Weights of a small transformer language model: width 256.
MLP neurons of a small language model. Each row is named by its layer, matrix (gate and up: input weights) and neuron, and shows model dimensions 0-95. Each number is 500 + 25 x the weight over its row's rms, rounded and kept within 0 to 999. Numbers have three digits each. A neuron's up and down rows have the sign that makes its largest values positive.
A block is one neuron, or neurons of one layer that tend to fire together. After each block is what it responds to, as a language model described it from the Wikipedia text at the highest values.

L4.gate17:504501514489496467518505526523491511485476495479481476509489515513514471538485473487523498487507510509472437503534492471531499510458500556510513501500544501521488504534553509480516539451519499472474534517514517503491447494528526512529527501551535520487463471494502513466496505527502479483
L4.up17:488520499517557479508487467518535473544484530477457484480543458497543527540465477541532530547480510527444534510478501454483495504513487481498526526482516497554528517477492510469516476499548517471465521470491516479541558513502510532516495563505501497498498515533501500508516534531528521489
L4.gate72:493493487440498498491471534480499482548500474496523484514510464494518481557459462479487543467532530530532472495481494515467493470486493486508509502501483501530491500543480500438497533481520494505503524471481480501523457465467495508507469497534477564463523502503501543450516524497492475503
L4.up72:483520507492501476498538496464454509571485502468548530489523525504466529502491454492504545475497517483524479498481511476519542521508497486497537497499510508480479504502495522457493477517535516521493541532494535468470516508546510527464509507512419518473462544515510493534484504477548536507
L4.gate159:468489473472530466556547502526473477441493461522493505523471511509528479523504471509450496424493519462482489517462489480472472451518468498492498489434505525463507509498522538508471552494510470485498482482489497440494498501547505500466491462496482508498469497522489496517508518518506517553
L4.up159:475476473480523516545547493511458492506532492521476495502454479512522472529482499492438462433499501486460499531445486497477480486498503487485512482482528493508470517484515553523484524494519495489505496458509494455475500508528507508469509451521490501486494510492485511524492500518528522568
L4.gate546:489506493495505506516487497517483472497479517547528492522465511458460482506510487533486530473478507486491459503538496511468523479493569530533477536486493464509490486514553484520462469501477503516513487482506446510494478514468519527508519491520471520518497505455528498483498451508487504453
L4.up546:494502521543525501509513515485504487476536527491479502494471463525466498508531522479469469521483490463490513517510465456497460476519490544504506499498485501510516486455465510504505455508468525515545525512470509507524554474522494506486505503508501505474480459530476504523485557497499476488
Description: Month names and Philipp-

L15.gate475:466553525493509517452524505505487484498503478533527482531523503498477510521513496510506516529556478514512525519481504528479509467446525481538524547513494528508499527457517522515542481506540531447519545509503483500489520503500516504493520523530460522498492506466485526491504507491484471528
L15.up475:479542520517472526465509506500496522497513486527497509531526477519494509492521512520511500503519477568473505510497466524487492470467484586439512487539535487513499546512533494536526495492521547444548550530460524457450527519495542522497536482490484469499499477491503520504509465521533424511
Description: Agent-noun endings

L16.gate13:462519526480489468520522512428552525519498512512500494503508520508527510520501494460480529505497448487528505480463480505539507490524498474518546492517531508519523483510492510532495535504503486434441469515497527531529499494534501516507549484504516475527514481510465512478445510533452434497
L16.up13:501470514497492522500500505505535488480507521518481471459474468535501488494501541496517459510531485533534491492437499522501519496500523468498462481479473538536494487522475485502547533502459531535465513519477512487529508540476463506478496479499528523542467512499511488532526475451450492508
L16.gate28:519501498499510495494543544511497538495558467477453509471532512538472518513509498523509497533491504461524499503541471488494465495501468485468502534473478470489509479531513455535513513526482542511534532493469518488506517505486471449511511487463556516485522467472500518471489499516496465497
L16.up28:493468466517491499462484495521541485483546482476471526493495484519496505473496538507459517550463508515495523497494528554525439488511500511512538527497529489485512492520471493479475487516566500504492475497523557484484473502502520523496499524477507485486497504510455506487468447473504533502
L16.gate81:479555475492521486502499496504437487495518493466536484472512469515484502509509503485470505574518508463527445459481468520481458524526496530480514471497464501468467471526534477491474502523483519512495484500531515505521480528466507500500514478498509507463479470531513479490486514514495471455
L16.up81:504507483552527514502481487496526529495511528492504475496484481498534489523505490521452505512550493501501521442528535496541489520469531485477495483526509479496497468532483475508538550467487533453532502461527532473508458522499517506495510494477519463520497465517523500497476502487567495521
L16.gate119:533466567514481511508504513483515482503523519452478489453511471458473471511500509474495470487546491474481505508451485496501451537531472503523497502523535480496500504514495495470509506512468495489539509513484476500500458500464454485514514500529512472500500494557491459502482501467490510466
L16.up119:525482536475488547490485472508532564481502505457475490453492523508485506517497522503510530461529435520501489534449484502514513504479552501524493482465485511502479485537498474545505538501525524466486519542561542544517490535516493481522510469500544497495492507520468497470512474529463517507
L16.gate120:501503482521517505494487484501465464504487516496511493473498518525512508499501488485466514479456510467538493467519482568491461513497509512512474527486477521466508510506491501506481457520502512495533489506526507466496536531494489522497507453504507482495535496497528483498546511536506506503
L16.up120:477519474436517547510491486483542481454537496494478488472525536481536549447519449492470502477488535528516501501470503495480488506528475512551482532470475471488539486482453520539489503460516558464507468525464480547462471486480473507514497540524497500480499529522492511478502507486479520508
L16.gate129:518480508497504506554494480504498484532460481514483509513514483507488505494496505527508458482509482492527533484487462550494440493488470462515502477487518510474460502502508486508501532485459507469477512486535492498514510465513473490528478472494501442548469492468526518449457493533538495541
L16.up129:534504502519516512504525511510473494479452523473480478507470554547478473534525503507511485540536505521505498514467522489530500495491509484546444493516517476515500484480513518550492500484513547450469519532528487463522520481508463556501481496483488517573545515464518509467485483507478522475
L16.gate152:500505482477479526508517509478469531525470480497519492490539493530493461445455470518480501531504489457484514460447503471499535494555511482511519542538556515462440524497535559490519480499537483549491541502496512492502572512512439485491510484512524524461501471572464506482465529504508515523
L16.up152:498498492473491499531528503509501505565527491444475525507503499477505524509481476519527461493502508495463516504525522466518525454497536487495470499473494494485487465485535535489471469513521501491491538463504510442488481523470495501488515502478491487556521522494473532502520492499526508532
L16.gate199:456491493464504488518458549462525489515509516530503524524472494487461544498485499463558490487459504492533546496452529451464479500475529526494520483505505502481478450527513501515527459487485530493549455493564475526505459533453524546488515501537496462529509470491526459503470498475506446484
L16.up199:484510505457462543521498500487530523521531528485465534511482527482495545505519454449477490488508504489494528482452539504512480488468528487466490469497530451476478458488436522501486443489456545495473516500493505491458493561502521522464480512512504468508529509510517500507511526475492479483
L16.gate278:461497500516495519471485539480506487514512499461498533529480471519504512478491484517537478475434465442519482503507477515521468487527548496497486459486476504504546481496527541498534445547482477508476487454503486485511520468465497485501500489546498518482459483489543492463485436488491499529
L16.up278:498489463509491518531504507522498510525529537472518531530487516509487527454522528513494468519511490518526483521517536484502509463511467470526522510495501470454437498567495543465488516498496506485558463501506536448493472514498493457483506526487560498521439495473493526504484498522530532481
L16.gate311:477482473491487517462521510511509516538543489517473528535485532489512565505454509510483502475492487453488531443502503532501491512497504473512493493492514541522522461542497526487486457476442470487496520510497556483503497527487502494510478543548537515535453497542502511473462501506446494492
L16.up311:487498510515491536481495513491554466541542506490497485497471525552519495484489491561512488524472511445502460504496516518535495508501502514502513484555450481506488479569518515478536491500497495504516518519529479460532486492506475479485519487546524502485449520511490495490512477524522471493
L16.gate313:490539512498471482500543497547515532522518516486491508522478487533522498537463504502472514490512489507497461472484524529533473524482506502480536510490481470460473483511475462475537489449454515499512479542497501492505479549468458486484491494548522485552514506504524549482496437511487492503
L16.up313:498505468512494532465546512494522473484492481516500506529522498478511553481504530498504498495500485498496492460488522504502480492488492467459542499449477505537521474538507547464525459505489489526492536498525474469502521502452483436497500474540505474523487511492494520515496472507493538474
L16.gate332:457488445527485528478505520506518473480537479492499482512503495545461521501479480488533509489482496495524492485492478494475482490505470509501533455509479489487501463546530495482535491480500491489526489500491475474518481533445525453491465482540530486531451450442528529468477425493481488489
L16.up332:513534465486518528500480508521542501502542560520500483543463511509479540486498491525516488502529489516504448489492502480524495489482478491518558477478487491453461479540485518501506477465491566484525491502509541446491480529491501525499446528496548522486480468476529561498500491497508547497
L16.gate437:453498510507517534496506526475518492539525484469503476487485495477512479550534450473481497500494480491526481469496541492533497532483488496476517478482494465459438513479516483476431517459448533492484501473548477495488529494475497496461548488461481531501505475463511540486551466476516555486
L16.up437:495471473518518503524450557474515477530519493447483521513506519463498526501502475540535528493525513498517474463474505447519491488452509511462515507515486469441520502504519489482546539493511497524513529486530493483556485523502481500526492496487519510514500483521490486543521489511517525501
L16.gate463:429526482510492490513471487504459488515459514470482492540504532539501498519494492525490478516465564493508506492488477475539467518516522509494531460492497523487513537513490484479488493481511508482491532492522483490493535539512486495503490463500566520537527491514487525489503491522498489467
L16.up463:451544455557483538509501493470468494484456526495505546487459501494491507484491465480508466482497476524533523448533484520484478545507517476520518489489475493524459501485486516479478519458514462497500502536490480513499490496495502482500480477496525538481494487500508507466510502508505506507
L16.gate576:496480537513437528479515508504481470465523522489491493485483520506466466553482479473474504514479515475505507490463459516543490467498484512537550476479520500498461476498555499529507493531529545516511489529485544496530489524488472525502456488527503479515493511501477512466537491506484517477
L16.up576:485484515527496534481462529488474487475508487476500555491511464542504477483477497440511498492531468504514506460445507539497484530495496530509527479476508531459507520482489482517503500520490466497468544500485511482526507487483516509562538526506516508483510529497491561467489526480489472541
L16.gate658:511521520523507541498471502470446522486571514494519515522480489495515459507496497489535474527500485485507504492502495527513529519499473457503534462528486486521475449539474519491541470482521567539508493486573516509455518494489495502532493480513467459492500490510490513486487460508472482493
L16.up658:537514468525494503510477473499499480492527544485477498494535531483514418541466473487491488485459549526489513502523467481519514500519523522504526481516531491484464507500515518492520444522504531507503506509506501515489488520477485463524555508514484537478517465500469496514463508534527534443
Description: Comma ending introductory phrase

L16.gate19:455499450500467550499489463546534517516492480538523524518482516506535485499448483487513508580489488484517512540478502486509550474532481489497475503493482560490515508518490520486510536500545504478455522474481481524516540526516454508508513530506512487533496484498523503507486482483481518505
L16.up19:519497525490538519524475492484524495504498526483520539502522452497500457527521504537516466484523524461502507458531505506523528487488529480468443508495496537535521465529462503496518485477501488495473482541482509489544530502542530540514504457482498467506526476511492504506526485509548468492
L16.gate44:475515499554513487451511473534460486541483488470490498516481495509490486542507495450499472517497481492467504477494512506539498488504506481440447457502476491451476552483554480473523488511510527483508515539484536488505547502477489522487464455515451523502514523457506504513493519531518527459
L16.up44:500558532431490493484450496532495522535449507510545499422496473491543481540509534479519494528468499443482521533516540527523493485501501495536516490513490492492483495501528501538497479494458509467506456488503492500478534498515526497523471507518509496488474528508492495533521493465513511545
L16.gate84:476500510486524498489483492497468517554517487495493465494448532517493515506483543455478512485502431507499502550516472503529500543492537476460523482506507479477494492499479542493516510526507518512485490490440510510470517476546470493517491469470440547493500568528476540459495485510572508464
L16.up84:484527506453503492460526534530453463473512528518443477510494513484529482454494483496494466511486510513483491470485529505556526499512478505491513495512457465435518491499494572534481484474477513502488505501482506477510530550502475528536545506489486474501477487480524518510508498474511474532
L16.gate201:469489488478465501521478503462553496530469493544521489481503479550467491512500517538517542530436504483494517477521556517538526516512482523496554496471465514506487521545532483522503481470520491504506478518487553488550518514503505446508528472477520526496551529530499505520489513536481519521
L16.up201:535505525475540506564498484512524488471511539522488492472487544484494484496523491474474506515518532501482520489486490498552453474532506515513473555511502518510500546481500487509513499532519510496477499443502499538504535494481503530484486482506480536508505491519469504485452478471525478492
L16.gate205:491538459511517485516528514520489525556511535497510538472482494506508491496489510504506485512512482480504499545490523514527524486491508517526545514480509501486459508480488564477519509491503536534470534502525541526548517507497478462523547503512468494515494469468505520551511533510473491511
L16.up205:459482510499483518554532512473538472499467517494523473512458516500476502492553503492470496458450527513472487506477488526502484517529503473509515508482517531530500472513505507543505513529534491516491506509483502496520472442538514492452507490513498499546493552493445548439453476499533495511
L16.gate242:437480525474455482513539522486492501569492514492501496502532497453477508503506479515490526529491539466491471498490508466505480493487477529499451524476533503512504487523516507526515493538495526465526525539476526498467512491543505500545503484486489544513485550517560503459444486508507536508
L16.up242:488495490554510511452509517473474469501511498506499477554515514472471462512534425514522529499512502510563486516481464508508519409522456514517446507507521511500528516512472519479490529545505475494531518468566513486499486487508495482517489493488484524518535502480512507468508497483516520537
L16.gate243:476533497480454490526445492494513503520499532537495476501515488477483509518477484514466509490478539465540511533519516502487510422521473503460456506508484527488538547474514492528527508520483508496508519483492481483500506516480526481517510469486526534456514506519553546500504479557533522540
L16.up243:504452474479486526502508541477482494493441525533429488513506485487531506499524482498487501494502510457493507521522500534506522494554503514485501505491477492486542479473493516508500499514466487494500549455552517472493499452484516498524509518484496555504540470528534496513516458499461562505
L16.gate251:500509479513497530494511468506504549526478483450526491480505492516505533498488508493463485491479484508475490513519524523497515455519477494497540515499469525461471481522463511430496506543444521470493452521471541518513508520492448467472566488486489506472441537503490479508528472480519477470
L16.up251:516521504516506549530511490490408479518515481511528475498539461530520470536480522489529537492481462506488490495529527519501520478539501494514506507513543469475477503518470494500484530504530524510470511511529476438478533506508498481549500476465480472536514488520475475530437527507508544526
L16.gate361:539542548528506497464541506524459515487471508505491501480475519489464524515511498517505512473538518470496498509496515480499485547485436493544511492481503480497489519475527490509521512506487484514490508522535482481456494465519497533504480440483471508481490480534525529497528492488493561524
L16.up361:493483505523516489497558521497469529493503521499516507478498531520499449558485503486486521493465479463480519516465444453460512520511490467497464497493510499525491514498494506500526463482473481516510512494510491538511492533491523548472522466543479530497510477494513508521437533511536494497
L16.gate370:499546539485540522473517510473524499513492481488495495550451482504487475486508433494533500509511491529472488511466560492533461544504506481498521557492486497526472493558514517547501545495498502472531508535509492493498474509495491475528474497483473489471463500523499521474527496437529490509
L16.up370:493484510506529520529488512499522492505456444513480468500512470448545481494517517516544488529488499474511494487528519523476446495505501506495469551515487513494503488488522461564497505534519489504542485524477525490474494490510465495495478509521535508486515509499496499507522487518551542474
L16.gate409:534475515510478514509483514470510505539484520514509533538504482466467469519487496528481502483496531486489493514509488484523476498503522528534502492515528455486519489495496509553461526509496530485518482463506469490496549495527472444477498466497514516520504436477491490444488457463486520482
L16.up409:510505470515474509516487466509522552491478504495506466469514521544466509484451531474485558504498461489478515485492492556493523489498504502505557507530494479492552475479500500485522482525524493476508548538479534521531498489514505483496463515501505515507457541528468514525503508480518460489
L16.gate414:506500490515518519508505494486512505469489512497449459485538507452458463497489527484533501547478494539466497493507495492494482516489485471541506504501524522490529492503514477483485507471505523423486472482527485489476534442526473464480500526472497548471510508481507499489492520457578509509
L16.up414:510484528524515490460459526494499532521478500493493502484488464465492519515476518463516511500491507452488485496484496493514489475511457475504527495553493563502508529526471536533452489507451518498500498466529537477472501502530493499485507510501522524502478502544443484479534480508507503531
L16.gate549:520478473491487515425499532504485518512505531525506461547485463576512497521509503470534522486546487473480496529457491485527507509500496489508514502514501454494479508534519501477534484502496479502490515475495491524487524521502487524534513496519450510511523457514498476499451485509509513481
L16.up549:495456476479464498503457518492452510515460515521509502449472488478478524467482527544479486534511486527453510472535472518514498508504535473470497427502503502510525540498509494515483492508506498505528524522503520481480495469476498475493450502480492525492480518485517526492518556473525473541
L16.gate562:521477511531507488513456497493497443501507493492501494560495489510485511496449521487483455528488515494487497477512539477499523516502513557513444541536462465480541542545468518480544495529476507490517491499501463456463492495513527492494528496481481559502498436495485459500526514504515535497
L16.up562:480474488500518498525475499465483545513521506476510504487494524485529491517463473492491474498492535481473504498517567465507488503510517489500480502485498484444514451535506533482507510492496558461548504533431474541485501512546518509490494475516422527480489503504459507460513519532485504517
L16.gate657:480510533532515485537509470477486465534475490544510529532469527467510521511516500494510492481531491505462467500517501517464485529522483488479473523486486456496497494527489524480495501489510518492508514518492435474475521493509513527480451497456495532515488450483490472512513519481484449478
L16.up657:473486509503486453513538482530519454538468528516490510507462459493522493486518494508486493521466496523429539509477573452494483501560503477516484526497497524490516513486523544515490528502488486531479498486513488464494553451509520460465493471512526503542489526484485549501482477469496493459
L16.gate694:516506509539479491503499502459522521533484499547492490482515498513497529506498495527523530560510485460485499517502521496512521521493522528515529536515515493517519469482491488478511545521529503499453499514490501495489509499503534530495522495482508507537493532546482487485517521496543487487
L16.up694:528512463466504478529494478492479537513505488511493470499497492532474463498503505474526469502489528513479497534513543468554500509510531506518497513508476481534503507507477494467489510539501476459485536493495448487564504515491520488510515488444510534502494458511468520495473471493519504473
Description: Start of dates

L16.gate10:480489470486486491470534535546455500521497512484522522482495497452530491529434502528512500514535454506523550455487463549511530500506500483461454502477492500524534478515483485504489493512508527487524529493495496502523497565509492539502545476496460478488461493495508503504508520514501485522
L16.up10:465466487514488489544506515556525513493510466531512531502513545494462522476502479479527517522458494471536480441491479477548502476463538503461475489527530477425515517521532517492487498487491496466526521508487521507520502527536473531502528473499485501468500459529521508513514471519479484472
L16.gate53:520484496471525474490547502537509511471517540509530526489504502494538504499509476486507460491490520479554503486516507511510441516504481502498470531494492489490501493541491468544487471475471493493482508497532515448489499500572511526507457470478529487510492518482478497465507502478495480517
L16.up53:472485494479541522510468524513476508517478510505489536486536543471529488486477491516463505491502523508515497520512498547509512517524503540492503473501484524499539456503561499470478471497541502537549472490510473499452507477508495451491522539555500480470475488506538487509483515485509438466
L16.gate134:467556483549516485450525478513521568532524498516500485522540482492504473485467514498490503489478488483503502477529518505543496528508483464520507482470529526539507496494506517537532506505517519487517494453518513495523469504455505531504502514535515481509493474487492474466490539534531513504
L16.up134:501532508509547490543526479461465567501509508507473497521505500461497525516522495524563516507481487507443459496487514506497480500504531495495505485458501510487528518482509493517520518523513513482513531491474514478499544474495498510517506477451526477475500480503483447524507466531523475461
L16.gate153:511484454475510498508544546526499470446502452494484491532518544461483497512531478498539495512514490530506474503505496514517471536489524505483528492481511513454566493486491539524476490511515514458537509508473510477489512482497514506470517496516496500476545466487478569513502465481504513513
L16.up153:497490504487480468473491516495486484513524488506508475579495497491513480482476506483494502481497486504472519512484507522502485534483482473511562477479522507489452496494500550476487450458481512507537489468487488468495461477519457503468493510493512468466484500464491470459543487511534532511
L16.gate178:490528507501483510500483535460489503511512504529524503463505492487524468545503505524521500479497454494499467478503510488524479517458476510501518516525514471499509486489462524524513471497458461466451511513415480540494485470505510456473546472521521502542501468524514494474540490505477489472
L16.up178:494524467522513484509454534461508468538442506504476525484474568517480512533545510486529521456563497506482483447519485513503497481489513468463522511522477509514488518504499486521488509501478473463549547522496481512497528474503493537491488502501475527507516488508484496525498482519503464502
L16.gate233:498538486460443491527480559489493491464520493507512467503521538447456487515468482551542502495461501510505505529520501487516473483502477483472488528480522500519501507506476489492542489507521515525469534551474479558490488499481482497459532496505447512570504516517513495561500496513467502521
L16.up233:500511466519476489479484509490532525508489540539509523542469526503504488512474482520506474533499495485460510525474479504513483452479472483445489515479501496517491493539522503500494513500493538491523486528516497556495487470513507493519510469508455516514493491461488475492532509492492503535
L16.gate257:478527497486496500499511498496499523503530490530538547482523493488510513543483507557505452517457476525492536478505500488522476506531485494491536494521509473459483501504469518519483497503445500446525488492498546511548498488490471515464527520499524536438474503519542499493475465486460506480
L16.up257:481453461492487524529484508493515513481483515509479514467497452524498501536571470486532474555505476455548544490502473510514519510527482498476485508516542491523509525500501474470455475489488480477530532482495516523485470531515549472441495482469492498436461485527480499468484509540508520480
L16.gate275:500502527470517483469488495479476474459476502548520524528524505492489497505512524534513541538479446500490527506476518477507519463487519467521470519535541504454482468503505511505513491547583516483499497527476520469494543534458513517498509501529499491528522515531525487505513513447502513509
L16.up275:474506523515503506485530521489475470500510464465510517438529472515509510550488506488517499477487451525498497458478434503548528490532485513508496500551509538494501538483511465478490469505539512516505504552503515494508516501505476502503526509542422460523520524522470550510477491495504523466
L16.gate290:471507504485442508514509517466484490524464500497520486485482476481521486511474511475456521523500507474521498483493490492548492521505481512503481529466522524481482517494553516495522484495474510460491454457461477478526489568476455500440520502454505492467526509530493515473489473511524452467
L16.up290:448514501537488495499502467539488514481516544507494498486461539471482491486513497487493500483510476543535500510509494516503513529511454507463472514447464482502493485500481422466500487492497510460471496554464484526489465544477492504499518529502544529466470480467503512506475489489509472495
L16.gate326:502518503509484471509451515552539493456487532480512524516514510467503476540517538493538527520516487496528488509520493509467475515498523482469479513445536536475479488496499497477489511501467537514498554531536522509490471501504531510483491469454502504490464511513524504481478512540498510526
L16.up326:480485495496507436481490539502490501511453529516470462511527479497510556489488500486570491486501499546506531494526510550478543513495513469499542532485551470535516504508440513515502504509486513496480536519540476497480451519481518512483476483519533488479494515509532499503513493485513482479
L16.gate377:496479507496442505486503519500533477509489514524491443471522461486524512500526500495465487552497508492496450498450499493471426504487461540523525490539526469476496474499516463526500503430502474491514511454540458495482493510504489463485501496557487491469494511518485511511466518476529472456
L16.up377:497465517484449517495489482545509469467498512488479482521501486515497518499481500455540476492517499509514523499491493495501438539484553474448523499509527475505524497531493511505495485481492478474536445481494490527482481500459506512498507506514477497435506492493510487523512528494483553516
L16.gate439:479530482506509486503460510515479539513490495481484459522543527543487474484493525477508501514517454510538467488516496531490489484483497506503475527469469546529494512544489552496468473510496502508511491500461459507464493517448515534493496528517550501521468454530486495462508471499521456479
L16.up439:474518501521548461503535513530469527494528481482459535499484501449533490458480503516539507525504507472449476530555494498522546535525476478531500500513517524495531518466501514459488501501512477501499549508471502461509455509492501482510494503512483483479483578505515514552510498519472473501
L16.gate506:483483508557524525524486519481496507462508514524508502499476516477507477544499491506523494514448493485494516469512476525462511464452504489459518520514514508479528511522532547493497424470483518511506526489475474507493484500487489494525457453453476465519476482485480473516486521501509457491
L16.up506:442511466485483504496528546500514534526500479489480457502468454519481476556519491486468535462503506494494477492515496521517508483501500530520491516494507475487470517513487476522498463498453533493524507521494507491451486536490476503479490506490517474472534481445505512511446494489481497502
L16.gate517:530480464489500494495484463503544500487545523561530506504479473479485522528502476501518505545519494493477463497464498457472496495513479496511498476510489498486515541520483536508531477547510557531493469523507517498517478525515482492458503532484525456503504493473494451490470522489488494479
L16.up517:503478503487486455484530501488495550468483492506522491469520449532523515508476493487481515533513483491461469440471479500529472550520520479488442481522496493460519521485499493534476458491541535486540490491464534479509527498510509499478529467465467436535527497463536510516474531487490500517
L16.gate546:528471459493463478508514496508490510518518500496484472509489499508504517456533471489543512530487453497555428487497491504510488497498463460506469504517496514488469519483486499498506533535532510511507491493483471477502475506507537528463534475474495517514485516494538513502482520510491530502
L16.up546:485508496448514497513536487534501479481480476491482479480469523482454530550519507496563460456542499501499499451504518523507508492513517471489537516497508515481468483467546460516457487512476516520503543494501499529475527507475472494467508515474514486496488457497506548494499527434459497512
L16.gate643:521528510477492482477450499471475509482494502545505509455500501468481482585567484485494496497548484478506472517521480497501501522503493495480541545510503522482483538498521468536539502476500501514548491515505544455502500459520515501511477513497473543516491512528503520520499477506486526488
L16.up643:521508504487502518519518481510499468516508518477484465489493513458527480466501495505440507505508463482502489455462548485473504500498494483462527568494513531454514488509494496567495487481522491469502526504537489473516480488466485493486503522512533477500527478499489509508485486492503511510
Description: Plural noun endings

L4.gate46:519523492505514476507507505533518533499483484503493459497492498489489500483491482513503487496479488516542500549500476542569497504547534510519496497507450514491506478497477464491459495475477523519468493470524504533508505504502562540509509556503466485512494478528530535462494515472494569487
L4.up46:514512483487524451476499515489526481496504497455506491497504514527448485511515536495505484473482463547550524503444478527566516494516458503504485515474487497494533495536486497483469474468491530527515479492510537561501500509500528521521506523447505478518512460510518503474520502524500568488
L4.gate96:528489452498466561469472519495495506476451515504514506508530510508529526516502497486494473481500526486540516482499527528471498516518517496477469504521474482495479525536523507472497512507504480527474466508496502540477470534531436503476470570471485442472497503477502494515513519532553534456
L4.up96:486502476473478494476502524515538488463534492483504507482527518493555534495485510520497482494500511517510521502494498535493503485545491509493501500515508495497486495539484538526517499504502505518533482501510490536442506513528490493510500573468496429499483474455493527502505485548501526460
L4.gate246:491499512429515500536489512506476501505476511498469494519456486532459507540501497524512518525511515505495456505491514500525474539483493521527498494494498491499463520536505509499531490489500476506520517488497479432487489527521447524465517535468493528500489504531529460499516536494516474504
L4.up246:537465505478515527492480463493506451494494518481498497518517487427531491502501494524447508539511488504506484492516484522509513565522528509438529520475510500490478512501478526516539480453488482482505507491515513482520517496508493488506517539535510491507502523522523510495492521477525455479
L4.gate295:501453475411463517513500549484564488509473539529493520466495485500515458489520500527527474485487546541553463490493476487508498507485468521441539532496501477487471480502520557520502502497470493498515475464526478500539559492475522488458498515512495490479502507535503484476528503476532489472
L4.up295:490464506454484504493507521518540519465489530533510512469498519505517438512495463500509452500475501536477477510507454512470471491487498501481527512519475477494470464471514536463520527491477483492491524484491476476504532480467527498462563500523471520482497457518477491467528499463505494436
Description: Plural word-final suffixes

L4.gate88:535477472530477479512523508488523499490514479468521478531501480513463564482493538473495550477506486486501535492481505505547513515473510495534507533486527517457537492516464538476534476511500480483482521483469543498510493486449513497490470493493493481474524494528490470518484496483497496484
L4.up88:507474542495516480507507507487506477502465501500499457482502498564495466528496491490517501501534499507503519496474513509484464453480487502483507493471470533488506507491533457519463472478533489514505498537515527494520518451529513490505538469506520513524517481442487470532507504479522491503
L4.gate341:468519526505494476537507496474483500487473515512477470455510513508480517512493549496519513490516473489533489512524534471527501457492490461501548465466491505513518535532466483499507469484513490505522488469510496525500486499507501494534520518526444495463475519476480506474503444491510545479
L4.up341:471490538523459492531511451473545494451456521514497536509455495513454486478470525465485524489506514452486504518475529510514477521487491502464475459447488504529492533467499538490483463499481512491508497546471509505514530513541526474532525513472474483431482488488535500466487458507486563460
L4.gate552:505496482503481465474477455507500509503518511498470518467504541478479504510493509483506529445505526527480485460509486480524492500520509513500527494493439501556494463546488464505487495491512469514476486514505541499495481473524423524507483480468531544497508490434533482473529521506510513505
L4.up552:504501491496457464498531492544542512456492477527511481446504504502487500498544535519517493502483484485514520490495493500467485480520504448528459491471461490486511580467501474487447469499526523529545515497480462513508462520514498477475483494513478460460533484466480477523480456482497482467
L4.gate590:484537517518515489461493434514488476510472499548484480540492489520505519458512516496482538497505525482492466485482535488456497486506526474519558516471480480510456490482508523479567535515473500487474510475517492487505521492460465460474497511491521522493518531510503507478474496482474516505
L4.up590:523521517498512478523494465487536500537539494439514518457530454490551534510477495444497449482502467493537506508512479491480459530485518509513507502521469516564534532517507493485454522524520508462493473520497472501496474535503467512490513486513497511534485576466541493504511540521485473511
Description: York and table numbers

L15.gate531:499496484479514513468495465536481493542534491520531504479493524540498451480521501462505499500515447513541538471514511526548510513501474497523524520481526510517507487526488515473558473536488479524462453451509548512535508521470498465509499523511507547505484513507489504467516484515512518509
L15.up531:505503551544537502493434497496508496437484505511541501490476527482503493496473539520567438490509536516500533488436488531507497532492504483548522516548491516551472504509555481460489510503535532471521494481538514490520484515488479476480508501521506519482473517500498489512496527521505519478
Description: Boundary before new content